python train.py --vocab_size=8192 --activation="swiglu" --norm_eps=1e-06 --bias="none" --parallel_block=false --init="uniform" --init_std_up=0.0637 --beta1=0.95 --schedule="cos" --z_loss=1e-05
MLP neurons of a small language model. Each row is named by its layer, matrix (gate and up: input weights) and neuron, and shows model dimensions 0-63. Each number is 50 + 15 x the weight over its row's rms, rounded and kept within 0 to 99. A neuron's up and down rows have the sign that makes its largest values positive.
After each neuron's rows, "fires on" lists the tokens most often at its 100 highest values on Wikipedia text that the model never trained on.

L6.gate244:56 45 39 30 64 60 16 23 54 44 54 60 65 29 55 55 62 97 47 71 49 47 41 45 46 27 44 44 38 38 50 55 43 30 24 34 46 50 60 59 60 38 58 18 29 48 36 39 28 24 51 41 37 63 59 44 43 49 28 52 29 09 46 34
L6.up244:50 60 36 60 61 62 41 25 39 56 35 34 38 49 59 46 63 78 32 41 31 34 59 37 60 48 56 53 36 56 28 80 58 30 30 56 72 41 69 64 31 46 50 53 32 48 41 47 47 72 48 69 32 38 48 21 39 37 47 56 26 53 52 49
fires on: "-", "^", " /", " •", "2", ","

L3.gate85:30 55 39 42 38 48 75 78 72 46 59 46 30 73 47 62 42 41 26 71 39 57 42 22 48 39 47 66 36 48 73 42 44 59 41 55 64 45 58 33 62 48 77 47 48 50 46 68 43 12 55 49 63 49 71 73 39 58 64 60 44 59 45 54
L3.up85:50 44 26 30 72 37 40 46 66 66 73 45 35 51 78 39 44 23 38 52 45 49 40 25 64 58 42 43 43 42 68 64 49 39 53 44 32 63 51 30 43 47 53 52 33 51 42 53 32 29 66 41 54 50 63 64 37 64 65 47 43 44 46 66
fires on: ":", " cl", " inn", " foot", " leg"

L8.gate104:59 25 54 66 43 30 50 36 15 19 54 41 46 60 74 55 47 48 24 67 58 74 61 48 25 59 57 30 48 25 62 53 48 32 47 27 66 43 37 74 29 43 56 59 19 46 75 55 65 30 45 45 57 49 72 51 47 68 37 65 66 48 52 59
L8.up104:64 62 52 82 39 43 69 56 59 53 31 75 38 70 56 52 59 91 65 58 39 51 52 62 67 57 53 43 51 43 42 50 54 35 25 53 34 39 53 77 57 42 26 34 44 37 40 74 57 69 68 38 56 28 50 48 33 05 77 52 45 64 47 83
fires on: "-", "°", "–", " |", " m", ":"

L6.gate121:41 61 55 82 50 59 63 70 59 53 54 43 57 18 42 42 44 47 54 45 51 80 48 51 24 48 51 73 59 30 43 36 58 53 52 41 62 48 64 38 35 32 49 50 48 37 32 35 74 44 23 63 50 36 46 25 38 43 42 50 34 62 61 44
L6.up121:51 67 52 51 32 71 62 60 31 58 55 33 50 64 52 50 61 29 46 25 39 43 24 54 56 31 57 55 32 48 51 70 61 99 48 34 73 40 51 77 75 47 43 37 52 29 22 44 37 66 50 42 48 75 79 28 51 17 38 70 53 68 38 40
fires on: ":", " by", ";", ")", " ("

L4.gate106:47 63 24 54 37 42 18 58 69 58 43 33 43 59 52 35 74 66 36 44 06 36 68 37 28 54 66 62 36 68 77 51 51 45 53 45 38 51 62 37 37 25 62 84 72 30 30 40 24 49 60 70 63 51 39 56 42 55 50 45 26 58 55 37
L4.up106:59 48 62 23 35 37 27 47 36 67 52 42 28 54 36 48 61 69 39 40 61 84 67 43 42 25 36 56 72 46 42 68 66 41 64 88 52 41 51 39 63 27 57 37 69 53 22 59 78 12 52 57 52 48 13 52 59 71 78 57 33 64 58 49
fires on: "\n", " Railway", "/", " station"

L8.gate209:77 52 40 55 47 72 49 39 50 56 47 23 64 62 24 42 67 72 45 50 58 62 47 51 25 44 39 56 20 65 49 66 34 65 63 49 38 43 41 60 38 38 48 57 56 42 60 19 72 41 50 53 38 65 43 70 49 40 64 70 25 55 45 43
L8.up209:63 00 43 39 44 76 56 41 53 00 41 47 50 51 23 59 48 43 25 48 61 79 83 19 63 41 43 55 53 53 50 65 64 53 24 67 57 41 55 51 47 45 29 56 31 50 63 66 58 43 36 43 53 61 37 64 42 59 59 51 39 56 41 32
fires on: ":", " (", "."

L4.gate215:56 60 28 41 18 42 20 54 42 54 55 32 20 77 74 63 71 83 58 77 56 48 42 72 52 34 58 48 31 28 71 60 45 65 42 35 77 43 61 28 43 47 50 36 34 41 50 54 38 60 64 39 80 58 77 50 53 42 48 35 38 49 49 78
L4.up215:53 44 16 46 57 42 52 57 42 59 56 58 70 31 44 64 31 48 60 69 51 59 57 35 38 51 23 58 41 49 40 63 43 49 47 69 19 88 54 42 46 73 54 56 69 38 48 33 44 76 78 46 50 26 31 52 44 57 49 47 84 89 30 45
fires on: " |", ";", "|"

L8.gate14:34 49 67 68 24 35 70 50 57 54 47 65 69 46 61 63 65 39 45 58 76 71 62 36 60 63 47 55 46 56 49 18 49 57 41 24 79 62 51 36 68 79 53 54 31 39 62 34 39 63 54 39 75 44 68 46 31 39 48 24 65 51 48 39
L8.up14:55 56 43 51 75 90 72 40 56 49 37 38 63 51 73 53 35 66 75 51 84 44 45 66 60 49 73 51 63 63 51 20 64 24 57 58 72 27 56 47 10 85 64 68 66 29 58 65 83 33 43 49 41 34 40 57 45 50 90 15 67 48 70 49
fires on: " of", " so", " goal", ",", "es"

L4.gate57:58 15 81 58 65 45 50 36 77 32 65 66 50 48 64 49 38 39 49 40 39 52 46 37 35 34 51 50 63 88 63 34 35 58 55 72 37 34 35 38 26 27 58 63 69 69 80 53 57 22 37 57 40 54 64 34 34 47 41 61 36 62 37 34
L4.up57:51 42 43 19 67 56 68 34 30 57 47 70 49 61 43 46 53 50 61 44 45 54 68 29 67 48 32 35 79 40 59 37 51 49 53 78 38 65 23 47 50 84 59 48 48 41 76 50 50 55 55 64 81 28 44 63 41 44 58 68 17 48 39 43
fires on: " =", "=", "History", "yp"

L4.gate48:56 50 55 60 40 79 50 74 85 37 18 40 49 56 46 39 43 46 33 43 47 42 55 63 55 42 59 45 44 63 78 52 75 56 52 46 43 42 57 56 64 42 48 65 15 50 78 37 38 30 50 84 72 50 42 48 31 48 64 60 35 52 68 47
L4.up48:73 53 54 32 48 66 79 48 73 43 44 30 44 76 55 55 33 42 80 38 59 56 46 60 55 44 63 55 32 45 61 68 58 49 56 52 35 51 48 50 56 59 52 60 44 68 58 36 44 45 41 66 28 38 53 46 82 30 38 59 47 28 35 74
fires on: "\"", "'", "”", "/"

L3.gate243:36 76 45 35 61 16 62 58 54 64 52 39 82 58 55 56 45 34 71 47 55 53 38 73 68 60 24 55 62 69 49 67 52 67 49 71 48 43 44 37 54 16 38 52 43 53 61 55 42 68 50 37 58 51 47 36 68 37 48 34 48 53 52 59
L3.up243:88 55 55 70 53 72 42 55 59 46 40 45 38 36 73 68 60 61 62 56 75 91 72 52 52 75 39 98 50 55 34 57 49 53 34 50 50 42 66 57 45 61 44 73 31 31 43 65 25 30 61 74 44 65 50 65 53 52 41 76 61 44 45 50
fires on: " elect", " located", " if", " Elect", " situated", " found"

L8.gate221:46 61 55 52 33 46 33 74 69 16 41 69 59 28 34 86 48 28 53 61 86 50 48 25 45 32 60 45 41 49 38 46 32 53 35 53 53 70 46 31 50 49 42 65 35 28 56 50 61 39 90 53 33 74 48 70 47 67 50 42 73 44 62 40
L8.up221:41 57 39 39 50 36 62 63 29 52 44 36 56 53 44 59 61 22 60 45 46 49 32 46 30 08 39 66 43 69 57 43 39 28 72 75 77 49 55 34 66 45 42 45 45 63 53 59 37 68 47 49 67 33 26 54 59 41 43 63 53 71 49 55
fires on: " |", "\n\n", ".", "-", ":"

L9.gate57:62 45 37 51 27 47 97 36 32 41 68 44 60 78 44 44 30 10 49 60 83 72 54 42 38 59 62 64 20 32 40 51 36 58 32 33 65 27 45 31 79 60 19 59 60 32 50 30 58 23 49 58 50 60 59 40 47 39 67 48 58 64 70 77
L9.up57:54 24 14 52 36 35 66 43 45 41 45 69 22 60 60 60 38 17 63 44 62 54 55 79 32 55 45 56 58 48 71 61 44 35 44 69 67 60 60 54 46 46 58 30 65 53 30 53 47 44 45 47 35 43 42 73 45 46 58 36 72 63 47 60
fires on: "-", ".", "'", "–", ","

L4.gate14:50 52 48 44 32 63 54 38 51 41 10 42 59 47 42 25 76 29 59 62 58 51 65 39 50 22 39 64 76 23 47 59 73 60 39 55 52 57 66 56 52 52 60 56 80 41 61 32 35 35 46 35 40 34 43 38 63 88 63 59 41 77 46 29
L4.up14:30 74 79 71 48 36 60 66 53 55 39 50 24 65 41 49 76 67 31 65 53 39 67 63 52 19 78 49 61 44 58 48 61 46 52 59 57 29 36 64 54 33 37 54 41 67 40 60 56 33 64 59 46 65 29 25 52 52 54 35 58 64 49 77
fires on: ".", "\n", ":", "^", "-", " ext"

L4.gate224:17 59 24 60 36 37 36 83 42 72 67 57 58 56 51 48 55 68 38 37 55 47 50 33 47 41 33 54 46 62 81 51 61 45 78 38 22 65 50 36 59 28 55 38 47 70 38 61 44 50 66 46 49 54 54 47 70 61 47 65 39 66 42 27
L4.up224:49 50 40 31 46 40 32 53 65 45 53 42 23 45 82 59 56 45 67 53 63 54 78 35 47 53 63 65 36 56 52 57 52 39 79 37 20 56 66 34 56 97 72 36 60 23 63 48 69 35 74 25 44 39 33 58 59 60 40 74 88 53 50 47
fires on: " most", " this", " One", " same", " This"

L8.gate44:64 58 36 66 37 64 42 51 70 81 34 42 72 66 52 60 48 52 35 35 49 56 30 43 58 43 21 54 48 56 54 46 71 42 55 23 15 70 47 27 76 25 59 52 36 48 64 59 49 48 43 68 49 48 19 42 31 23 70 38 45 52 34 57
L8.up44:48 24 52 63 46 79 50 27 59 31 53 50 46 88 52 49 44 62 67 61 39 61 55 34 57 33 38 39 55 21 43 55 52 43 66 30 50 55 30 46 38 52 64 51 71 40 66 45 46 63 53 66 59 55 58 54 32 00 51 34 31 64 49 35
fires on: " \"", ":", " was", " is", " as"

L3.gate115:57 65 42 30 21 55 51 56 38 52 64 37 71 29 67 55 27 64 54 32 46 51 26 52 72 49 46 69 48 18 78 70 65 64 42 41 55 50 47 43 45 72 42 34 71 63 70 66 30 58 42 47 65 53 58 64 48 61 52 37 33 56 72 55
L3.up115:48 67 57 68 55 26 56 39 60 28 40 61 66 37 29 61 24 46 16 32 36 45 57 40 48 29 40 34 39 59 44 52 64 45 62 70 36 40 41 52 50 45 57 60 72 59 51 46 50 62 46 32 26 45 36 56 52 55 37 50 41 62 62 43
fires on: " pre", " world", " def", " country", " advance"

L6.gate147:24 78 65 38 21 49 59 66 50 52 40 55 65 63 43 75 70 29 82 60 65 55 36 66 13 44 41 60 34 37 63 40 41 60 37 70 60 70 45 83 39 27 73 34 29 71 71 25 55 37 39 41 39 64 65 50 46 69 49 46 64 55 36 37
L6.up147:39 47 57 57 53 21 53 54 55 57 67 65 79 42 32 21 41 35 20 41 54 62 63 54 48 47 34 50 79 70 54 31 38 64 42 39 53 67 37 38 41 59 45 52 32 42 64 34 51 49 33 64 46 29 40 73 80 46 58 74 14 52 32 39
fires on: " with", "ing", "ed", ".", "d", "s"

L6.gate50:44 43 43 70 45 37 55 64 38 62 71 38 63 71 63 46 41 57 49 41 67 34 57 45 49 61 53 50 54 78 70 51 47 50 56 63 32 42 62 46 45 78 53 43 71 62 61 41 66 40 58 49 53 53 52 70 33 02 48 56 53 45 72 23
L6.up50:66 51 49 42 47 32 56 62 50 62 52 49 56 24 49 44 49 43 47 56 56 50 38 65 35 42 49 56 67 73 79 40 24 44 48 55 51 45 51 23 50 40 21 54 33 40 86 37 23 65 94 67 46 33 30 65 54 55 33 44 57 61 68 37
fires on: "a", "e", " B", " career", "ical"

L3.gate153:51 47 25 68 53 26 31 64 75 70 46 69 42 63 45 37 65 11 48 26 54 22 54 34 51 74 27 38 47 46 45 64 70 47 57 73 57 60 39 67 53 47 45 35 53 55 38 53 47 59 44 32 32 38 47 42 33 42 58 55 45 58 48 69
L3.up153:56 58 41 67 51 57 24 69 66 70 33 53 55 49 45 49 51 57 80 58 71 30 40 56 54 71 60 58 68 58 71 80 68 27 32 47 40 37 59 35 42 35 20 76 57 75 48 63 55 44 54 48 29 56 73 75 53 54 62 54 36 29 55 56
fires on: "′", " first", " res", " last", " only", " successfully"

L3.gate41:40 65 45 60 44 47 52 58 36 35 49 50 31 43 25 55 55 77 47 99 45 34 31 42 49 50 51 50 38 52 57 60 65 41 55 50 43 64 41 67 16 50 43 50 47 49 36 51 29 43 39 37 54 28 42 46 42 68 53 76 39 53 67 62
L3.up41:47 38 72 46 56 37 40 58 48 32 67 67 51 53 30 55 63 55 54 65 57 24 68 48 45 32 55 57 66 43 53 66 69 23 41 46 44 40 52 44 51 29 39 51 20 70 38 32 62 30 25 60 77 38 34 61 45 69 52 74 50 46 74 44
fires on: "\n"

L8.gate126:14 13 51 49 84 51 52 40 58 61 40 49 64 55 64 64 69 50 57 37 47 70 36 40 48 91 48 48 47 45 58 70 38 53 37 36 62 29 73 44 44 43 57 55 39 32 56 26 33 85 40 37 55 42 45 68 65 44 36 53 39 62 56 57
L8.up126:48 25 26 38 56 53 56 36 53 53 46 33 64 66 68 17 59 30 19 62 50 41 41 45 66 52 34 39 18 51 60 63 57 49 56 42 51 84 47 44 74 32 45 42 38 63 69 56 45 56 63 43 44 49 40 69 62 52 51 55 61 81 42 44
fires on: " |", "'", ";", "."

L6.gate153:40 48 76 78 70 59 62 33 72 59 33 54 40 61 67 44 53 68 16 46 29 69 70 35 74 49 39 33 35 44 41 34 56 50 46 52 47 58 51 45 44 23 56 56 47 32 44 47 57 60 43 45 33 44 28 29 38 56 47 55 38 29 67 49
L6.up153:43 54 54 86 48 57 48 72 43 49 81 55 62 61 47 84 72 40 52 44 76 44 46 53 52 47 69 38 56 23 44 70 64 44 37 80 48 49 33 74 71 53 36 70 32 51 51 46 49 55 55 72 59 59 58 41 42 69 72 33 60 18 48 65
fires on: " conce", " inc", " rec", " te", " exc", "lu"

L9.gate186:50 84 26 58 21 63 55 55 54 55 54 43 20 50 34 62 65 73 43 38 30 79 43 39 33 29 53 29 81 25 58 50 42 40 65 33 45 58 38 36 54 34 65 62 40 42 57 40 65 56 54 31 72 52 25 55 39 31 33 48 40 46 64 48
L9.up186:28 50 55 79 54 38 55 54 68 38 60 28 63 59 22 60 50 37 32 59 61 51 39 46 78 22 45 66 50 66 69 30 58 49 39 47 55 51 24 46 39 21 48 32 56 32 65 62 42 65 29 42 37 66 54 35 49 51 60 70 41 83 88 52
fires on: ":"

L8.gate23:36 39 54 35 53 55 57 51 32 47 52 34 36 57 31 28 50 32 26 64 45 33 50 38 48 45 20 27 51 61 55 67 37 75 36 85 69 63 74 64 72 54 73 32 46 77 47 37 68 36 75 59 43 62 44 57 39 50 50 58 44 42 47 55
L8.up23:81 65 44 32 46 47 36 70 35 56 59 59 30 65 51 45 67 32 49 51 41 21 58 64 35 74 25 67 45 52 59 43 46 68 45 42 34 55 39 53 33 42 78 65 63 24 67 48 42 69 74 80 45 43 38 43 51 42 54 57 67 63 34 65
fires on: ".", "-", " at", " from"

L8.gate103:50 40 38 62 63 33 60 33 26 63 39 34 43 78 70 40 42 47 56 27 42 35 70 81 47 38 34 79 62 20 58 38 40 66 37 48 38 40 45 62 50 56 51 45 48 64 53 53 59 23 59 45 46 27 58 65 38 38 37 57 37 54 29 60
L8.up103:73 53 58 20 38 45 44 69 52 35 44 50 51 66 29 23 70 45 85 28 57 61 36 50 28 67 40 85 52 67 63 53 30 44 34 53 52 57 66 53 72 36 85 42 56 64 42 53 39 54 47 47 49 43 52 59 33 71 46 48 54 32 44 74
fires on: "-"

L8.gate28:73 48 52 45 66 39 57 53 59 51 41 69 30 55 43 69 61 31 71 47 59 60 39 49 62 27 37 53 49 71 45 59 33 33 70 49 40 54 58 62 25 43 47 63 53 47 49 44 69 34 46 46 12 72 74 65 75 66 31 58 65 66 30 18
L8.up28:65 57 60 41 60 34 48 47 60 88 25 63 56 53 67 69 48 29 49 21 63 59 37 36 59 31 73 56 31 63 62 41 51 49 39 40 71 38 57 14 30 77 45 71 86 48 41 37 61 50 43 37 38 58 40 72 60 47 37 60 38 59 56 43
fires on: "\n", "s", "=", " |", "\n\n"

L3.gate96:67 36 42 59 62 47 71 28 61 27 62 37 38 52 60 52 26 54 64 35 59 48 40 32 46 46 59 68 26 51 62 76 25 51 81 51 46 47 24 40 35 67 42 54 14 60 70 79 51 72 38 66 26 38 49 58 57 61 41 49 77 62 38 48
L3.up96:71 79 43 33 65 43 57 44 51 72 56 42 58 45 78 68 44 82 50 56 47 43 81 44 42 43 43 56 48 56 24 62 32 39 50 30 54 46 42 52 58 37 35 90 50 65 40 48 73 81 49 46 44 29 30 60 37 52 44 64 31 44 50 59
fires on: " Christ", "%", " such", " Supreme", " those", " named"

L6.gate251:50 29 34 51 38 30 65 61 21 54 51 69 45 37 39 60 47 46 47 64 54 84 49 55 61 68 47 67 49 35 44 46 70 37 46 34 58 77 48 48 58 47 45 45 78 46 49 34 53 52 48 76 59 57 38 18 33 50 37 44 59 57 62 58
L6.up251:58 99 50 72 28 44 61 60 48 55 39 51 48 64 46 65 66 39 61 74 83 46 45 56 80 44 48 36 64 52 31 43 51 29 74 63 53 46 38 51 80 49 51 36 52 43 48 49 61 69 41 54 39 49 32 24 51 46 41 20 54 37 43 44
fires on: ","

L3.gate36:58 59 48 63 17 59 35 59 29 53 45 69 66 34 48 51 81 65 65 48 62 54 46 62 61 54 51 60 22 60 52 44 59 32 67 34 43 47 67 58 52 47 40 79 31 46 54 57 04 64 65 64 40 87 60 37 48 40 49 60 62 40 64 65
L3.up36:61 31 34 33 61 64 36 54 56 52 34 49 57 44 54 53 67 68 65 49 66 30 42 38 50 66 32 68 57 52 41 52 47 35 58 45 62 57 45 51 44 56 29 29 36 37 42 56 43 59 63 76 41 47 39 56 47 52 33 79 52 59 82 62
fires on: " not", " also", " sometimes", " may", " often"

L9.gate204:49 64 68 52 23 58 51 42 15 61 61 39 45 42 88 41 69 50 67 63 51 58 62 29 18 41 43 50 74 58 50 70 54 59 72 51 43 53 36 31 59 67 20 56 69 54 31 14 53 54 51 48 88 32 23 27 48 07 55 67 66 53 64 53
L9.up204:68 46 33 35 11 41 52 27 49 99 48 52 72 44 67 73 69 48 53 43 52 55 52 31 73 45 45 68 36 75 57 17 56 47 62 45 46 51 70 53 36 39 62 51 68 35 43 59 61 82 37 50 91 39 38 30 49 47 48 54 56 39 48 51
fires on: " an", "s", " its", " a", " his"

L3.gate166:63 16 34 41 61 37 40 28 40 61 36 35 52 67 31 33 61 65 39 49 65 32 64 58 19 64 54 42 49 52 64 46 67 55 47 52 53 57 52 36 30 75 65 50 53 62 58 58 66 41 49 64 69 29 40 72 63 64 44 62 52 43 37 32
L3.up166:35 54 74 43 47 61 45 56 23 52 68 59 57 29 52 87 45 74 74 22 49 34 45 42 58 44 44 59 44 38 59 41 13 29 66 19 53 42 50 51 63 42 41 43 32 30 44 47 46 64 28 44 59 44 49 48 52 34 22 71 37 36 71 58
fires on: "raph", " p", "olit", " vi", " Stat", "log"

L4.gate142:69 32 41 53 66 38 42 36 39 41 49 40 57 44 68 42 39 47 46 57 59 63 36 52 64 52 35 34 66 71 54 56 52 52 49 42 53 66 43 42 20 52 31 56 61 31 53 44 88 77 28 43 26 43 57 52 36 62 54 62 48 60 50 52
L4.up142:67 43 33 47 34 28 61 57 44 55 26 51 51 64 58 60 50 29 57 61 56 51 59 56 60 53 59 79 10 48 50 45 79 45 42 65 54 53 35 46 49 36 31 30 47 38 62 40 25 26 30 31 70 45 32 56 28 63 65 31 44 68 59 48
fires on: "s", " that", "es"

L3.gate228:47 53 48 82 76 28 46 70 56 36 62 42 20 57 40 44 54 33 54 48 51 69 69 42 38 67 60 36 38 39 61 27 49 40 68 38 45 77 64 83 32 16 34 61 57 60 41 57 73 48 37 44 52 38 68 73 27 32 83 43 34 43 57 50
L3.up228:47 53 62 67 42 37 59 42 72 24 61 45 35 52 35 38 30 81 37 22 46 77 45 33 43 38 60 34 08 47 43 36 43 80 59 58 53 90 27 61 59 30 51 63 59 45 48 40 67 64 58 39 70 57 63 65 59 41 49 44 50 73 79 78
fires on: " end", " rest", " lack", " task", " beginning"

L6.gate4:56 56 70 67 57 47 63 44 56 23 52 60 41 52 41 70 57 47 53 47 40 54 44 39 68 62 63 56 70 61 34 86 69 62 54 20 39 70 57 55 77 62 64 51 48 55 38 51 42 27 79 62 28 62 41 50 43 73 58 71 54 37 65 56
L6.up4:53 40 54 48 27 25 43 43 40 60 37 29 48 47 44 72 45 33 47 58 49 50 70 32 47 44 62 63 53 55 60 60 34 47 45 50 55 58 58 40 30 79 36 44 62 39 40 69 62 63 50 39 60 34 25 85 44 51 32 58 56 75 47 39
fires on: "\n", ",", "\n "

L3.gate189:39 54 42 49 48 38 64 48 49 51 42 43 55 27 51 40 41 60 48 38 61 35 54 81 49 46 67 50 80 69 58 48 63 52 50 63 74 32 45 48 82 40 41 52 37 44 36 53 31 43 66 50 51 70 24 50 41 61 62 47 58 32 20 77
L3.up189:49 50 49 83 43 76 69 33 71 54 56 48 68 20 58 33 59 60 48 55 73 44 57 91 43 64 81 76 34 81 61 35 64 64 51 41 75 35 62 26 68 53 41 53 48 45 25 39 41 45 39 67 45 61 49 64 12 77 79 67 61 24 44 58
fires on: " Ga", " Ta", " Da", " Ne", " Ze"

L8.gate204:70 40 28 29 45 46 28 42 43 57 52 46 49 50 48 62 63 45 49 37 34 61 38 32 67 46 42 44 39 40 62 44 37 35 40 32 53 45 65 52 37 77 44 64 67 56 49 38 40 54 55 41 82 56 60 67 40 50 50 42 20 44 77 73
L8.up204:44 42 20 28 69 38 36 68 49 55 60 38 77 29 58 70 41 46 37 60 47 45 42 60 58 17 38 44 50 67 55 73 42 31 79 60 40 59 32 53 50 54 63 61 49 53 71 60 75 49 62 41 58 63 49 49 41 78 40 31 78 52 41 35
fires on: " |", " 1", " 3", " 4"

L4.gate108:57 68 65 25 60 45 53 21 47 62 42 44 41 43 49 41 35 69 16 47 51 34 52 67 57 28 30 48 54 40 74 58 45 65 59 46 56 76 59 40 48 62 54 28 41 85 63 70 65 94 72 40 54 30 50 39 54 43 53 53 52 39 43 42
L4.up108:55 32 40 58 52 67 52 55 66 29 38 32 62 48 57 42 43 66 55 37 65 54 63 74 27 59 52 63 64 61 33 69 53 48 31 63 42 50 47 49 54 64 57 66 47 37 38 33 25 58 80 64 51 61 45 55 33 41 52 59 54 60 35 57
fires on: " |", ";"

L4.gate41:44 69 20 17 57 71 40 51 43 39 63 37 42 68 54 50 53 48 62 59 56 32 73 45 53 37 48 39 73 66 59 57 51 33 38 59 53 15 62 56 51 41 61 67 38 51 55 37 82 53 51 59 53 42 54 47 59 44 59 55 28 58 82 57
L4.up41:55 54 67 48 58 41 38 67 44 67 47 47 27 61 74 35 63 47 31 89 46 69 53 49 53 35 52 35 31 48 57 44 66 52 51 53 64 44 39 37 68 55 69 51 76 41 39 55 73 39 55 57 59 44 60 25 62 46 38 65 53 58 35 67
fires on: "."

L3.gate33:64 28 67 35 35 59 63 39 62 40 44 66 34 64 48 28 38 59 29 36 46 41 43 33 61 43 68 70 52 59 20 27 67 59 44 49 61 42 73 67 51 68 53 64 36 33 19 75 51 30 46 72 46 60 36 45 33 37 44 33 64 32 39 54
L3.up33:48 69 44 53 31 55 64 59 43 31 30 50 38 61 44 50 71 76 63 69 82 55 74 36 45 39 57 61 60 63 39 30 72 50 45 62 54 51 71 43 90 71 26 65 59 37 53 53 56 58 57 69 39 54 51 70 29 34 53 40 65 20 44 39
fires on: " j", " anim", " ro", " super", " bat", " swe"

L4.gate176:65 29 47 40 64 50 75 31 48 69 63 26 58 59 55 19 70 48 40 72 54 79 42 47 59 21 49 74 45 77 54 59 75 53 73 55 53 50 24 26 40 39 52 33 67 62 50 50 45 53 61 07 29 64 40 59 58 68 23 61 38 50 57 40
L4.up176:50 59 76 47 55 43 37 64 46 55 68 25 53 67 56 32 52 57 00 51 49 60 50 26 50 49 45 12 37 40 43 64 55 24 42 65 39 65 27 52 25 50 45 64 75 42 66 41 42 41 47 38 44 50 42 54 73 27 50 56 44 59 60 46
fires on: ";", " that", " 16", " described", "ica", " the"

L8.gate122:51 56 49 31 42 27 44 93 72 52 43 42 57 65 49 19 35 39 78 45 84 51 50 65 43 55 52 61 33 63 52 46 41 69 52 57 46 42 50 44 31 76 31 28 43 73 60 60 55 89 31 63 43 37 32 52 27 46 43 83 36 74 38 35
L8.up122:39 38 60 56 42 65 73 69 13 53 52 36 52 39 20 63 49 31 57 61 35 66 39 56 29 47 54 51 40 79 33 53 73 52 57 46 62 37 38 81 44 50 24 46 64 35 23 67 54 74 60 49 66 43 53 58 35 50 61 59 34 42 52 41
fires on: " the", " its", ")", " (", "\n", " of"

L9.gate216:80 41 71 78 56 62 60 54 84 75 43 72 49 67 38 63 46 51 49 82 42 22 53 45 52 53 53 43 47 62 60 56 46 61 25 44 52 57 25 62 23 53 16 44 56 58 31 30 50 45 23 58 47 60 38 52 75 42 52 21 51 44 60 71
L9.up216:46 46 58 44 53 69 44 36 85 45 60 36 27 37 31 47 67 22 43 53 58 36 57 51 50 52 59 69 28 49 50 35 41 35 38 53 51 45 45 57 24 46 31 58 61 37 66 32 53 66 47 42 64 60 45 39 32 54 41 47 57 52 66 56
fires on: "-", "mi", "ali", "il", " |", "{"

L3.gate84:47 00 59 30 50 47 57 59 72 52 63 24 54 40 60 52 58 75 17 61 47 56 29 34 62 46 32 57 38 83 37 75 49 59 67 57 61 39 61 51 50 16 56 48 53 80 84 44 75 41 49 46 30 74 35 45 54 62 70 50 36 74 58 42
L3.up84:54 88 36 53 45 51 54 52 39 56 27 43 50 42 76 37 60 39 37 61 53 59 32 29 34 25 59 35 43 69 59 49 61 52 54 72 61 58 31 38 89 27 34 65 59 47 03 26 36 30 60 44 36 52 55 45 40 54 47 52 32 39 26 26
fires on: ")", ".", " ("

L9.gate1:46 18 53 38 42 47 67 59 49 50 56 57 63 65 51 61 68 47 35 36 89 68 28 77 69 46 36 62 32 65 44 55 70 57 57 40 42 55 72 28 46 39 46 60 82 41 60 31 65 49 34 33 64 55 34 62 23 45 60 00 55 33 51 48
L9.up1:67 61 45 56 49 52 36 34 61 58 60 45 31 64 51 43 60 31 51 57 66 55 53 35 56 58 54 66 53 55 56 17 51 46 36 61 27 35 38 72 62 51 77 46 58 68 62 44 22 47 42 47 69 57 07 24 37 55 55 46 61 35 77 60
fires on: ",", " and", " to"